Weights of a small GPT-style language model, trained from scratch on English Wikipedia: MLP 640 GELU.
MLP neurons of a small language model. Each row is named by its layer, matrix (up: input weights; down: output weights) and neuron, and shows model dimensions 0-191. Each number is 500 + 40 x the weight over its row's rms, rounded and kept within 0 to 999. Numbers have three digits each.
After each neuron's rows, "fires on" lists the tokens most often at its 100 highest values on Wikipedia text that the model never trained on. A number after a token or word is its count.

L3.up267:522558517502507532501452471546511499574563510532479472578464421465486498466477491461485465465547523457491561497455546505526447534606448465475473555515530462487496516534476549437569452485406537492460527535491610548505503538509517564497463508513491507504496512434491426451557494514447482500477448566522477488514557541551502506460483588435448490481519564492525478471520505493491460487473510510526509510526565455476539522516498494554439528514542437523512451422514502436535494501386510534479493404440490478490402505509544454568525494463436516509498526491536503553563561516566471472
L3.down267:487457495501506485475561525476474496419467521391521519424568571493510511550501471503482527529462488541491495482520477478474541456424568532544555468532511516563549465455519509592499503489591492522526491468485407419515463459466505442480530517483512477468497515586495585581482489532532559489509559466497535512509417484452479533544518441537526531513488418480451525480494476504484596470500496497463500511493448548490442504462535545402549449470507550453459519524492521572482481502605477455485451565505497510517605497483467511480527526504480506470500484509443514473447435476436522511
fires on: " (" 32, "ember" 22, "." 12, "mer" 7, "ian" 5, "6" 4

L3.up217:525551434508501499514505541520557481463514476513467493521518487542458531557462417532510512500506535466498440439471512567531486532517536519476498482451455591468541546488521431489525540566482449478502511446422496527476526417463487547412478554513433497537500480523534506513484519503590496556497520480478491543580538513475501500506472504510518433535526504400405483480465468529500446448537526485505476515502545515461581463500414512497440490480457550428515525482394512445513541542354482440543508474511534513517493510494421546548584541507546500482510530529526498475485515575518538514
L3.down217:506536417519503482479545572518547546457490504561482451485443495482497482479530487433427559575446468457483476476507548508494521482483497467453495461491487492557524564436508512425463503476505509458511502506504535426520506482410483491509459457504419508547558491491590559603513565500526570525544527483524446595581529512514513477503513467495534450568484494425480492505491494523481540448514516461460520495527512499467607458524505508486506529485496508472482456513471520428515553521372480443569462501552451501480570496501433533595543504500511453475539527551547452437483501504469489518
fires on: "2" 43, "0" 20, "9" 9, " is" 9, "1" 8, "8" 4

L3.up154:493553485568469493551454553514497505529475456539465537516509461577486499495493434486540579450481445459495502486434626497529496511525526513462602441543557455494499497487448463422507437451543487476549490511516523461487508490447505550559451567463485495490525496445473523455491535473509490488475477496488471498525507500540490555525490518524485469479536555510552436515475532507522469395487565477462395416529528486507501537533504533500519490590531479506557528403503537484488577463398529488455512488459518585522500505433424493511510518539465501498503420541510404502516448529518466481
L3.down154:492420492430521485453532447486520468472549521475485484492507516375509490508433557491430427559490542541498538507555427463463513501472506476532465614493459521503491506452578541594544570540440494519466514519445491531536526501512516477466564459543566484539492520530499450555458448534461501511463489474500584543493490478487513471558515517477536497534468463467468579490495494486467524540530457545495506519468434501489535502482483447478527495430460545521441476520539466542501487507586472522493453497506473419525552492507574523470495494448540487523510516484489663511450558446505530518
fires on: "5" 30, "196" 19, " (" 16, "194" 12, "ace" 6, "6" 5

L3.up572:444486447492505503531515528463485483496537447466485456574536484517542533468524556460470546520446501534479486504537479464474501495521510548545463489515475493535496502462523529503543473511507500524472518552489406513535483499496464493486456513508457526489517531423500471531479500611488468466484494552426465544560509453494494492550479564500480506525475514457549465485486474488427599490639533459507532531458525523548470479469405477470592475463491489537510524539532477507549494513531512533470583487513589533507453496491538551457513576510603551430531493453546432407474423473394557518
L3.down572:515507552490519495461485489503520565518475501559521565435435492511458481548533493530525460436560533455521525486475509514505500537503502464452549544489547505449506475573492450474489501504500487473487497466492551486490523506514527520526505501510553463521488447563505520488498482432551505519521465482563520480378535533467508504494477434495550497473512496515478551522524549530553439480352458546500487490546492517405529509571550502570413530551490472505511471468465518473483506451448469459516437494434472493499552520489457443519503427496400491569491528514492574573570582499628451451
fires on: "\n\n" 47, " one" 31, ")\n" 16

L4.up40:509582485495483534495405538564532482487540475549513509457544564507459445598501510456482546503551456493495466455466496501495487568560537541472519469491513464436518510505461451515519556493464529499493527506414477565374493482461461573476465515474524497573503477557499524482455506470489496509473506499513466375573427548546562494435534515511540474468526500478464523540547458509520478496607501494493491503541497539552533430515401502448477515504538443448503482471448535500552522491500446504469472499450462550519445503519475487518597465508524475509518472477511499447404484573500489559
L4.down40:577508563504541469469506490524499539436447573398480529512490506527491453510536489544449522442543525447513533502525499479525540439493449473430420430517506485475461556474476511547423484464521512474548404520468449498560535558467465404484467431475461560487551550495527506482542498495532461518551514493594490452485494497471455527458414502538493581496499484455493473493465383479527608497504570483546531500505502506504556527517534519545492492514454533559567531487455492526544431516492497568502462511510572474512514532456492498537430541521467556500536513508507506543442467454545484482
fires on: "200" 33, "2" 31, "201" 28, "3" 6

L4.up603:545492506498465431544473504437495545491496531563513508475503480510537546425481482494440540444415505496545463447542541540503422523499458478490551560484511533551554448475483553559527402570432453543415435502508561558456463505469506550506470495528523527468478464461457538495491608480558437508545482472448547463487480515492509509472461545487552544492486551510486565486520521507444500520599476418514463501555548455467458462490566495506485490503505504528507430525488478478464485497535500546510474510519476572490533469538443443513430538436456421517466466559435480463526555480491564508
L4.down603:490522501506532528466504457557512418477548507486449514509521516443434463618543495513537470510547484525490535539505445506485512501426514545534452451529507475448502586481508476512492573403564528444534601526493453439471533470496512467505498524477449450515485560500554469493455430560449550487481492554555489551542480426480496484482557499480488434509507472443503435549495426450511552473392511496468550491433521539529525538494469511541544498524502567440470544483495520572524486531457473460513537505470522447501475539482513566495555489611513548489536483424558497516440484506502490509
fires on: "ary" 53, "ed" 23, "ober" 12, "old" 4

L4.up469:470572507485490493531543499559515492417477572447540521526525562496524462518546481441464561507539508417511473472510397489522497558519574513467536521559473500522465514498453478498448498477433484539438588470457408543487453491443498492479558546543520526507529441467550479555487547551504497490413482528502459468632461497479475518561476540475512442515553528468452487511509458553500543471489536475532526468520495518496514496519433494458460539528498511516535562530470567481486506469493432411513508479488456501508445521511549485484533483567539536441577454494533485414454499576557534533
L4.down469:485524488468534524533463523537529516437517492425555549493511566559480510519420477498483494522535502490480479541534538447540596530557500433527478525492504481462523501526490590556498526486482468440497515524476509443494491484506484458547469484493456500585525491526493516510551505553525427495512586470404480464522558456514558527524548524518483569545485455496519616372482474506475465550519409521489481435519563481372492485467495498530532422468494487529428522447428503524529430521482531523468471502474502486517473518485518530491493476416424512517510531518463493577553492488443504531
fires on: " —" 22, "3" 14, " by" 14, " of" 10, "2" 5, "5" 5

L2.up49:504526472528492548537474456520544514399445527515503473483515549529567497460576539519420482542483505499548539491486492507460453538574533483487465557510461486497576523550506523508561488479540518471561482452521442497526503516530498593535508476530432556562507510488552531605498531537434525487417447557513473461538451476586498540513515577469399418473551518420484452462464536521575474499541482513534470402434489527528484520505483508493481504551464475481546459478469461515542496606522506474483467536472446463519555486470565507525486506555463460538522514529456524525467497494526514453
L2.down49:524496521470527473481523540494421489606524483522510534506463478480436505524441450484600512468515481514477464501506513496562557434464475511491511451469528531541413473476501494507440538520447515542429499521469555509504520460454485424480496525499554460438511516505465470383514485451564446530591553457485485557460538505444518455509491464548577558498486486595543545554534451502419508559467539487447487599565514470478543475515468505546527484427492532537493530505558506455444477436467514512526533452530553555497485537538423505481518490481478523443489484474498474466542496452503483577
fires on: "ition" 56, "ions" 32, "ied" 12

L4.up406:500591455496448518547535496502513399521546567523486458479545519493429452514462449515508582494482505528476569442525418482515455602550434572458487596474481562522591471534484437566545485508441485528467464476490542487486535496492539503465531513497528486469529514512505448437479515521478510515503469554483462442550476519494498489525449465509509516558480488483422559507470482528495535440494451529528495484559529497414481420580532474464491545538499507440534487504465476442550488534452460557544511444430521522465454549478494505534550480559529465509532501489509530493466418550513416465
L4.down406:517522447495420592486508479554459462580572498460432470512482442456444521523486508527568526524370547553461550449454516464520495511479464540530521479515472555509591447520472445525429514514525444519471479510546580515548477476429511511449558496455604484477490495487404492522439467610512467461469486557495509488514465477536485567506509469514539497546442491537487590529480498487455499452505495515531408483541496500579501463520568487525520538499513528491452507426479491539560453483530499515554472522451509521490514493473477524471471515500540509452550554485519529436531483536516470486
fires on: "\"" 100

L3.up127:556533450502532496493516537524527472489494461494475512478490505552490437510469479557441567544481526498484439391492505510479552519546470512446500515436449533457512564489511508483448528533462428479486576442454454563494489396476573544401525556483459449504537510563559503521475496496495513532491532457462559515523553528426491487497462463495555489477546478443462509506463423526476462489515536502453474498559455535511534446551475505479486484459481548475495459511422508467530557501414524448572537470548514534546497526481425563551596523549471515502520527483491497495434479604529518567
L3.down127:545560443542484420507487562470541502523505470603510492413477480449487476554501439496476559572516485558448500486508527535462495415553486502478500480505494483451517569460519484432442566431466500441522482496493530491505459418467538485463527542467463473469478509573520568520511510455476582539484508494491538533498560480461461505578546428545488495521570487488513454531541445476482508502511559476446487493526495542519563527599508513481527480475493533455477474470409499462537566575435480505455533509563491503547561495463410530553550505504442516517501480474487531488471517555486443576
fires on: "3" 30, "2" 27, "5" 13, "9" 10, "8" 9, "7" 5

L3.up282:535529497545536462474532574564539501499482455507479531471486531518457452541515447545510532538467551514514431387445530534486458512549497490462546515539489556457491552543494492484464527561517499488511578404443510563462509400475539534415560517493503438508512488569525521504503518495532533532464527462460533500476489559442456438463486444519506470491534503463450452490471438513510448467521495522443449506531480585486493458489448475496473471572460546442491461513420535487497551489407463461501540496535540586559487513450446526569545503545469449521537484529502483544436502571520515555
L3.down282:536588497542461435466532579527510482551473443619532504390466463491469491550491462492467513555466551576499526481464533491476485421533481515499520516542525483483505568479506481422468564450479484500469495490470524481500474423452522469453558542492498492486503533576521522492483528447518566514513508490508567531494542537471418508520549460547466541481512501498524469519493495443492508469527557526456510507488503521524545506597527502459523449477478548476484466489413556476515555542436408476430514486502474548573502488418428506545494457470430481493518508518426542525491520528438462595
fires on: "2" 40, "3" 28, "1" 24, "0" 6

L4.up612:610464502492500488583540516525466522475531499440514490465424489477530581486512460552519564478406514475521496473514506524531488486526457499540528414487496469508515494526511552517466511534427467512466449477510416507485442494479506534546477489588498543569483515469469546592415599482536529477573454502519561455538506565558517578506496493506542525529470500505529533483521522499557456526490488537442445549569433390459486491510533442474518517480387493454495487490485457526481483479520486426482494491497488522376462510507433523512463494492528555524504508526492476483551546461525503470
L4.down612:427523503523564533457432502435550473505490488574492513536569497493470465537536537443474431556556515537474486555482517516492506542464499533464485577504547513511489473449544444461502456504558523514565564535493549457501551514488478481396517479438518456422494491552542425405561395528503497517418529463485444498471516462431483424504481468477503518509502453463479502543498414473501585523496530467541542500488589589526533547484509595483443501514574512531492512509497545472520515493479446578511516496492504485579523500507537510493516492492477436471509506517476518514446452507432511519
fires on: " un" 39, "ed" 26, "st" 11, "ge" 10, "ary" 10

L2.up487:552558467531507449499531559536575513529491456511447512466482523531494464545463438579521516507478567469496450396462510545483516543572514516464517509503475511479508545535470515460435513552496499495487579404480477548480476406466573557480542536510499465531533521563535498543458529485523529543467518482466532542511494533465468461538475466485540497488547470415434461452508433503483497477539513493468456487499512521458482467484468425469525477579446554479491491484396540505521570486380467487491567446493535560559478511484434526561546560568455470530543497504482509555468481549520521521
L2.down487:551603497538463411519523581500555454541472420589519493402482451497496476533471450512456514566460542557482474452497516519472462464536478543527514531535489476481517548491495513455472556485436477508456497480483503532491453419405531456464536541528509498488496526575504492503441550453528580537471500492505546539524523535484456504540538442534451542497517500467492462492514490463486493501522560503506502508491521544485524505549465460505528455497474526486482493534425539474530541554404412500405539476486493540580512498423407511569557483487444476508541501524452552499461513570457476561
fires on: "5" 54, "3" 27, "1" 18

L3.up268:536432522488446505466500448574490575524546524481504455471556505478548523635457481451504463524514499428555564503433532493455521548417572529509504463446494491465504477484502523428516480581479452502509505433458452550529509508522490497466515499628470485508563490491461518522544502522469552442475495497518592484488480500454445551490476557457534551519486482441493457469536487536509561546502509440530506549547513541535510464525477427490492466458382434561492452512426514498557546530482531509533459512482444473523582469485547521463438563508499502505520454484473480514513495504477522452
L3.down268:469535487503554499535537518430506436483503476518504537520452509538449473385558524535504545512477477573452448485547491483564484459560481503490495537551510478543471535484468456545502489437528554477496534568526509438456500499407489517511514527374488523477461536518557513496456439467517430546493513507460404506542510508552563466501497438536472435494543478523488510520480513461485454461482515552454509437440421443478514520498518595494488551515596600457537548475579473503463478496526491509480582472503543558527448514509479491536532448497490511499473527527541553485499457466529504588
fires on: "=" 52, "old" 12, "ous" 9, "own" 8, "202" 7, "les" 6

L2.up96:463487493520536567518463444452535476465415463483468493456581470545457561462576506546462470487435482485571569470475544493502552473542565547423509499446501452490476499461491563601539486501491473514476530530479523437537516459466463498520516523552490507556541423499487477588478495473524577482436513558531510402479458493589519565521546506522461555593519495464501510534552505569475525523419521557483446465489465477491524469492534460480522487517521469555518546456498441468506496536516472471448484400516527496461496487531518507494530528486565522533498513513444454567483416532540478519
L2.down96:523522528456472441481532523544452514508564551527561501554416540493533451510426522443537538503558528557466415522544500498502435529471479445575470512547498537523495511539512453449501492491485508482493471494487476550476473537455553507479478494461506477459462595518506539405512498551501441514535493435477489608547553482424499425520423508481557434436500493539507525461452489464525510454556494450519561511514509518492459522531463557528453532482454547448492455530490492531524518455529545494548520587479443518532508534503466512519469489541452517427502481501540576420506603421472529500
fires on: "ions" 89, "14" 6

L4.up551:553494559523422484529501558556538473585536535489527451490574486496484479482516538500463596549517575536437515519532510494519472502506495486467540507470592507593446512506531460509381522492458482506521550425476428504501411492506505495479568569516528559556480517479550523497538460482429445466541467501409502443508491508576508466475504525348604433538469466535497525483471527465502427448545490531551489532463526530482470522502462500494486472485494528502530499479478478508503450502559509522503493425470509443513496493527454516497520459489536480444499509461491543565528438479509484479
L4.down551:458494441488560507486541458454432495398482457500455544506445522474513498521510452540547391491505462469561476425470508473464560522496495534544461493508426525448527473546492541525592503479561497477482459582502574496507567491398492518487421446498464471494529450538445489473464534501575540546493514491576473553496497505462482531527471494587395548456557520475491489510550455532466556583448519449466503517547496453522540446488539478536472530519521476531514473494514538495489529518394511509489519552568478564490520514502563473491483549525493506525500495517488437429463518543535519493
fires on: "ile" 57, " by" 27, "es" 12

L4.up557:450527399488480515481529471547502438474521503465512558474505532503427501517446468533441517547482520528427523448528413483483446616531423512531542463492482485537495449552491531573619500520454431567458554465472460486460482520495502502466514512448507486488552493552498489475421569507515482555524496521483550426490486483476522488524512511481525489594432473425427510533480498498526484477585472538461514527558505568448502474503484497478514535515483587420549490518471494461463523495497433545558495470443507543478508541511505537538465509585538458484556550522460500511454473548481464544
L4.down557:489488540461445524460519493488522516469556493409472495486529478481443520486515538496467529496503483517510515509579513395500504487475420506533494523530479490559490510460532519522420468500554484466494506465487552431476473520602525402534519532438515519527644472516498487565438523515523441500465502566493521504526478417521478497482529475484518500564391533448518464435479425496492495458511496474531603529509464519521529557508511481504547550555475509479513498541466495489524488587515468438517455506444514553536519433487539493482497496461457578454568528483526427440518503574425518536
fires on: "\"" 50, "." 31, ";" 17

L4.up487:538487443440471502575473459440534400509471558474453510478599527498448481493471466556454491452459539507432569526538454521504452557515486510512508465459473478567479490583511559588534429511415498548503518514506466469477533527414486502459528520467493510450578529501525470505424488526545488525465517519487467434529444488498485517485514489502539495562480477468415506523481454483476479516564509557441500433563464555470493465544492505460538523532444518434525558534474543435472498541425466528546489468456569481502473607464508459485462462563530525510524516534539489501487457564497477538
L4.down487:521549488553534558530518407499454484537553516458477497518526435567490510533485551490449516419459522603432561522505570466486468510557450545547477509521512497522544486517522491521474514533449526485463479536563529532463487565512444510460559471457511473447614446444416506533446480488487449437446480525518508486484491500575496549547496469488507485561463555485518496484496494451424454500466532492504448505519453533527481531483485502475501471462506543523598512431423557536480458502552524498531437470452506558495461486479488416513492540526483485519571548501556475529557415438433499525
fires on: "\"" 51, "ated" 14, "ime" 11, "age" 6, "ate" 6, " it" 4

L2.up232:508571517516494489555517510477488446574532466535403433539490570526458475486499467482472513468393487525444507448581500500465506491587534572531441544512512496481443478514504435558466454503498467468511470545533471523528488443493454560465520531523448496513522492511446528487472473543532527470479495507522412507500503437503568521497510524445506539469461523496385459487475462485484531466493522499460548495441512506548489547480542512494489512501456501513521450506503521467446542522570438472428549389453513500514485557502484537440427631557593473432492511519512509473482482505533562459
L2.down232:486436473470523469430476454507534533454488521491605548496486412476547519495506526533534493461592511465554484525442503468549508481430456417422555456511494518466551510490545566426527519508499492553457534463445531498435511534466552443533463483468560490487464492521533435480478542477496450546540485469503523495492506508486487488512505476560505458490542480486580571506520546538520458546507462495528432507573521494425518461528430465535521499504576470507496531477497457489547470484416560524560487617553471520480485465505495475518574421422427551551537507465500477496525529481496442537
fires on: "les" 36, "ton" 25, " one" 24, "ions" 9, "wo" 6

L2.up263:429485483514492471539514537408528502531506494471527529511481472528493481561502530566492461474557446506550499522519488463506520486488435543477466498453580554393529488525551516501549482503517465460559481480446524465416549533479486499535495530525527479593499500561420467495498583482516588550513470477570506474509459471488517517460481477484549470473480559496502540495521475491491536515481471558438506421601450478487524491488507526447541489489524498618553498498525533529487488528517425509461442488560452459583485527396522458517514533447465512484543493613481506562434531541447473472
L2.down263:588505540471526564432516459580468469472513502520457510466550527487499493430511492446528593514444558545414483484499477537504461515529531434507485550523431432603518488489497482479485521516466542548458521506561486506543457507496518537450540438489497542397489515467548562483547398504503369467539525492482505506521541525510486442534530511470465496564553470518507478521507504501497525520478505486527522551443547536487509507488491511517475491508488495393440505528496478460474533474519527516507574503488559523479532491611458570477523483462534486518435482404485492410542472482557550519
fires on: "fer" 61, " ad" 31, "ward" 8

L3.up598:479504588521477472513505551484505509441530552463506483546481496538501509553514449497475496570550468502471463520506530480482491450589495494440510527459454497357484462553544521535503567488526462498562513541560420480484448418441442496537559545475554526549534484548395538540474481544450504470488526473510474507515491492467456436525515535527514491530451511438530516459506454525454507553675494508524511501476530515507519410478529500459473509488486479500433478513507529421490481466554496595475539504531515535477438502511514509544497543507528517448505540491485503444435482496561561537
L3.down598:532490402495535493477485463500501512561461447559498543442515505443483504443505592511531489420442532477523547478489459525484519554427522526553503467548543510635523538453488492475509440521493557473467489440447590519540543558525534533489419465527433466471459487481592457449523476440567490526526471510494536486484491518508548545487483464456459503466566461582507484541505508515495479434358539525521499537517481485498480565535453506547503470502502487530535505489511448576496509529443475411485487456478525496510532514495511471454479494493487507552534509498508478561602542516474464466
fires on: ":" 34, "3" 16, "0" 12, " one" 12, "|" 8, "\\" 7

L2.up623:524449513496468554521585542443485471582539506469511428513534477453545542527589484490472513523511546539542429497473551496549484538517552422509460555513602505546569514522508474529436527539474555537539496512529473425466532531508466536560574555505460536530546509580455505497547523493495558537557546520480524504502534508443475487432507519490545444487495475539486515501518550512474444563515518531521515546602457493535480468491546486486548489495474502500501535541568579535562457527547455493475521393534554503535531521470517543576476532516472575426501516549515483505522546516537466568
L2.down623:478562493484522478457461487555576568471485575499525532512459549560439494446445519511515542433496478442444554464523471489529530501477470542484568439542435524457448473504539505529537467497461425485529498548506529567552480487474561478481481481529555476442467475423531497555498484513497509471489435483540480537529505548545517528585540468534500568491509532444539511473439485519499503501488489486434472466421516563445499518538500549522498557494515497477529446488418410475450515525440499527427517635532458518505450523509427492472517458466516447593523465455491536530464461551486526448
fires on: "qu" 76, " by" 23

L2.up39:458505493500489544451510508449486412613591510483526523478548428506435521452506546508508474507540539493554522462446503455451525520486526521550441461485595505523482457552561534545585512508430467532462526484450513459529530515455499546526562519511423526484500489463527552497521467544439531492513465464424496517386543529507506519526490466494543508530462484534544454463563509497441460540493541480515519540539508503516516499483466458496485484456480517528443551462516516474546395533533546498455555401476547490531451451501479512506446475489412544416485528498483493497500469540465509389
L2.down39:508494485470494481506467498536552562441434567485428478520473532492572432517523425465463515497481440462446438549552489548566466535532489508467513540509375518525539551452444456433439471461572548503524519543527518543503495478530468487461452520493549515510482506533452440532491533462566484495512514523559503495605447509473517500455537539503475516505519529473466471533428450472528503502508469511427498426495477490459443511558566516451517477541522412503575458545504473530455551474489465542487454578560446510491525541444493472500554502512518482577516449510507521506466525467539519613
fires on: "ail" 70, "qu" 30

L4.up15:488516455530580549501529538482550559480481443451507435442493539522462439497536494551487503595456520493440517492468524505539515568617525503447511481518503520438528504503508483517462540517504523443461570501453445603445489437439524526492506444465461498554502470527512474437477498559439456493470539511517493497563539469394515492521530505464514460540481545452466484588510494523463496492525529495421487498545460531508507492511445547438492514474512491433509540504503495472598523524464477501539493517487515526594452474507486519495506457542532504492551499472515445430427439645521503484
L4.down15:512495485534485511493387537486518554491526486490472499389531484481488534520503527462417499516545454528536520538452503512483549433468446450434430482612559445495539535487510496454532571455520548485596536466509516447505513489528596538574515548420428547504477495419526527523479509498500474545559463499482441480458532452527427482485519516489480486498584494441524516490529467455579543506547540503498541451472515490503525537513525552460533513473452492506545550534499516503455501499417509511532486478493503486469520483506488530524534556560463510626487496463490508463486427440503442440
fires on: "2" 26, " g" 24, " and" 22, " G" 14, "3" 4

L2.up303:530512450469525532561518500498546501481519503485479456483513528541440493541489454547439551482503458453477511428528492522548443598553428533488489561472461543500540450569497507554496482543448464524493523454505491541508539446445477576449556552489472464503550477553533472562429581455534461541497508489444524443529479495468526470512413472466517496559461526425475551506521513539520490500491523479482491517540521461396519500498483416489532589571489557482523508484458433400537508494436488474537555402479541541475470569527453530514511468558505515512524491465511503489497433566527474446
L2.down303:516506463467538543532512495475552516489512536477471488480511521579414503534496433550491580485527461470485493444519500503529444579551463485485530569485482523488539465551494492547494473553442487537518523477503528569525543444307463568472541529538456497543503479516539483563456559464532451529491512517469508454554480497491534490500432466466496489534469533391504523480491485534511520474500498481480508531559491479421522506478459419479500604531491564514544501484423462424503518509397488465557554413475523546495474539516465494497515486526527501523505519479540503490512426534568497474
fires on: "\"" 100

L2.up218:476538454484454564507525517490428498472547447508514416488478435484491515559496518440505497457531502531458450472520507481464470527485524509558425538434553476471528467474507585493492470498482408409471455480541421503487455508516464505493511529521497498544529520462404519540538491584494557502464521534483569474550437516445436446481488520483447542539570468472521463501543467575444580494501552511561466476616521464526436501428428570498586513518498525502508461504504439452501456461483529579485552528502528480506438548504492492542544512492504486520533552506482480500554456464481548522
L2.down218:504478522529538441515498489481578521499431559509496576474481554528518487434537449599502519518485507456536552542487484531550532465480489482434553470557489516523472532540486420512523518530523602573552536493464558503538545450447532515507481475486513514452484460517547502467459492435487413509539470495501426488426585506564564566514541459482547453462450513528509537484498534434552425495520420494452538539381444517471566492560536439504478490491495485514495488530465574511515529512500474414501452477467488551481565427490533500464460476495494514481470468497477522514468542532510478435
fires on: ":" 49, ")\n" 27, "ct" 16, "The" 5

L2.up612:495520512543497483502520468468541470534531476531480528530527428539383518533554497553488576494562538530539524432480471493418486454465492515491373459490550487527467472554453468555540579407453476473461474485453496531480420491505482559410422475505537503628451501469482448549488451537443448477485568427546523506501479488471463408513504500494450494489531536457526498499519537548441575521530549500506590522487465493497520519508500498488485484546577462530505473510542460526491479485441509485527537520517505466505531478528475560478576549505538529478480512438528484439495502515469544504
L2.down612:504472452487497498508490530522424526469453533466504494488478554450596486437444498458495412508455499493465498572513526492589508546550530476463618562520499497454536511451532509476478403578556540527578506503535525468514580477432506463599557539491460514393569484506541549461519539483577525531500452556481479526453576513505542600540486508490549533491483490549509494459490445472565419486476471491492449485502506476480515499497472506483494515465395522464490520511437514476517533508567503506484480465477502523454446537456507473496424457510471464519513486570495509536484508476528470489
fires on: "ould" 45, ";" 22, " |" 16, " " 6, "cc" 5

L3.up212:548538471455537500574563495497532488503524505486544452470479535487461460542441487482431490513448503501536505428524471483568529558510441545448497594534460544462502450559499543498463481549460505474457522476467386520514500436486504554415501523491430454578472518522558430505445516540491485533441467421508522457517508483459559473492469480446532460481483565488506539503493463599549512479555537522456517498527497503469511406514475413450511539539444484456532496550471437462577513508463498517502577497489512515536404571535444524499504498508554454487506492461518458506478453568520507460
L3.down212:576464482493497549563586470508490490484489524499534451430421485516507445525487454468488560570427462504577504432547480515494552504512456526476436449487446534485489494549450534483489516538523554439447468524453398513519460523468476516421469503510436553499508491452530482522492515483446546491443490516560549453516545492496538506492455560519515443438445522570544506504452470556602535513541584523490557531500492501539518418539486487471578529487456432474521494537532460457538492486478519562455529516543498546549441474479471511506489470438592462503508474527562569509528493507517438497
fires on: "F" 49, " F" 36, "f" 15

L4.up120:613540532454546462523514497515503542424545508475519465447487551515474528557502536530456501429466534500548508515498503526519475491534415574501559593494386463450482463584443431493462503520455466480532483417515444482485523468511528506451544514482474487567508438512517456608475438498529487553531527471419552505480509459499542447538531518446449493533451529517420556507504507495547511497524471530447587546560511560446524504551520457506479500590459492436471500496460494481528547494497498557500567470538531559475501500475454522533487496514530543463517486474482482461428494518532452488
L4.down120:534473455503476482471503577480480498508549401470536479500452479517497519500530534484494476542465489497515457569490506503469555473485489475485453512519534477487485444528497475518426552497559538452537474536562478464511504531822481457532493479461524481475452520487439540489566508538443531488503494451486493496509561513490510479520505465463488523500487454568503453472534477496509479556530525495492508504482484525545516551526447522479459479481547431531493532511548497528521468547480528503489508585459491499501472478509528524502524474446512496485448439517445445476563467514503518492
fires on: " " 49, " cl" 21, " G" 10, "G" 6, "L" 5

L3.up280:528506481512497565519534469490464535453513505539500482532500544486594465500487515503465505457488490465529499480507511484466514585464430540477421494450424583427503462430484516469476518503505503459437452422471491504471534481546580475518519452538480569577514496457451518575532504423482517484400490504527512507503452439458474527474526484408488399507534491488471504480431432549535537540473481493528561500532459534464481481518483532486494470540473533577448532514462507509552504525474491513545442542513443491533556510435508479557526512542544502527471483581477565606473608470494534481
L3.down280:488519501506513479492501514472537468516483502452508540486487516523419565501526494500539490540507521548443533524490498513537507398550583447535562518560563410559514546573486463509533525491510526543558542557481486454515484499429387506484471529465492462414542562540545489444464482534509466502607521468450461486511559555544542495561452486587477567501482451502487486507578545428467470455512531522470479484464500459531522502479493492515543532461515506435571486472525511493471462481518521502453557451475526539475479464581533507471478499465474493472516549430504474358516430523494472523
fires on: "fer" 61, "oin" 29, "=" 8

L3.up229:539577484428527487505525503520558444439530462456508513448573585482483498578497509506488492468497538534534494448551458491578456518536450529480488579515458530429460485597473520555482435511399452459494537427480428516492518444502478507461559494478436445526553504485489445515410505549496510529428492489483555416550471493438584476542517461458583466494447514493408511493516479516538499494578510507477555508542573520480562492535496450502516472490480530462487531499464427508556496487499507475535484490511509532493503485456493555546506480515483491470526480461476476507498399585493511531
L3.down229:555462494519497506490543524446494430465570445480483478516480479434470460535547468445535553531484536531514425506537488510537501506504515500481492493454465503526481477508452471504518505496492516362508471469506430514479572493570517524496508527517482492445563499470497578508470468482509509422437498491499503447576520531432522531544562467550552496470533460540480445484479479555586474499540554486469549479508442528539531534530518529459554456479501505476524504375561467494553539501540598537442444562554552523542506388536507514497490416489494579463501486515458493432531464524472504566
fires on: "R" 65, "G" 26, "F" 6

L3.up462:492517480517562498485497482430544525533513453517481462533513435485473557495468530485512454616503574535438438491507504445464522465441491499517484564488441445520536495478523519541480493527483513447533534471527459553509511488491464498479459499489531504531505510454499464478499481636471522510481565508447520539558399517486465434495476545474467483519541524446542422501536528532435543472598603512575502522485523450526409470386459535509587543502520527535506483532475463489478467435549523527486554534517542550474479512508489554465522533518447485475561544481512479433515467478481559565
L3.down462:446494502488457487503510504554429475463479536480523528468499558543531447515565494510488545402521464480546564505518485555521483535532504510482544451527569540447433476543485481442506497432525499537455464553473544457502472528509515508543535526523475486468503489518490542555519472393532465524518437519541484462402623511503538535496510485520554535461461482554466590502522499489556447509417383505447484496519462571497591507598529457486421461510473471469486498477530532517542510539453485460473469430465500468526531482499542444523490454474544562504442465496521522542487522548534451450
fires on: " |" 70, "9" 8, ";" 8, "3" 6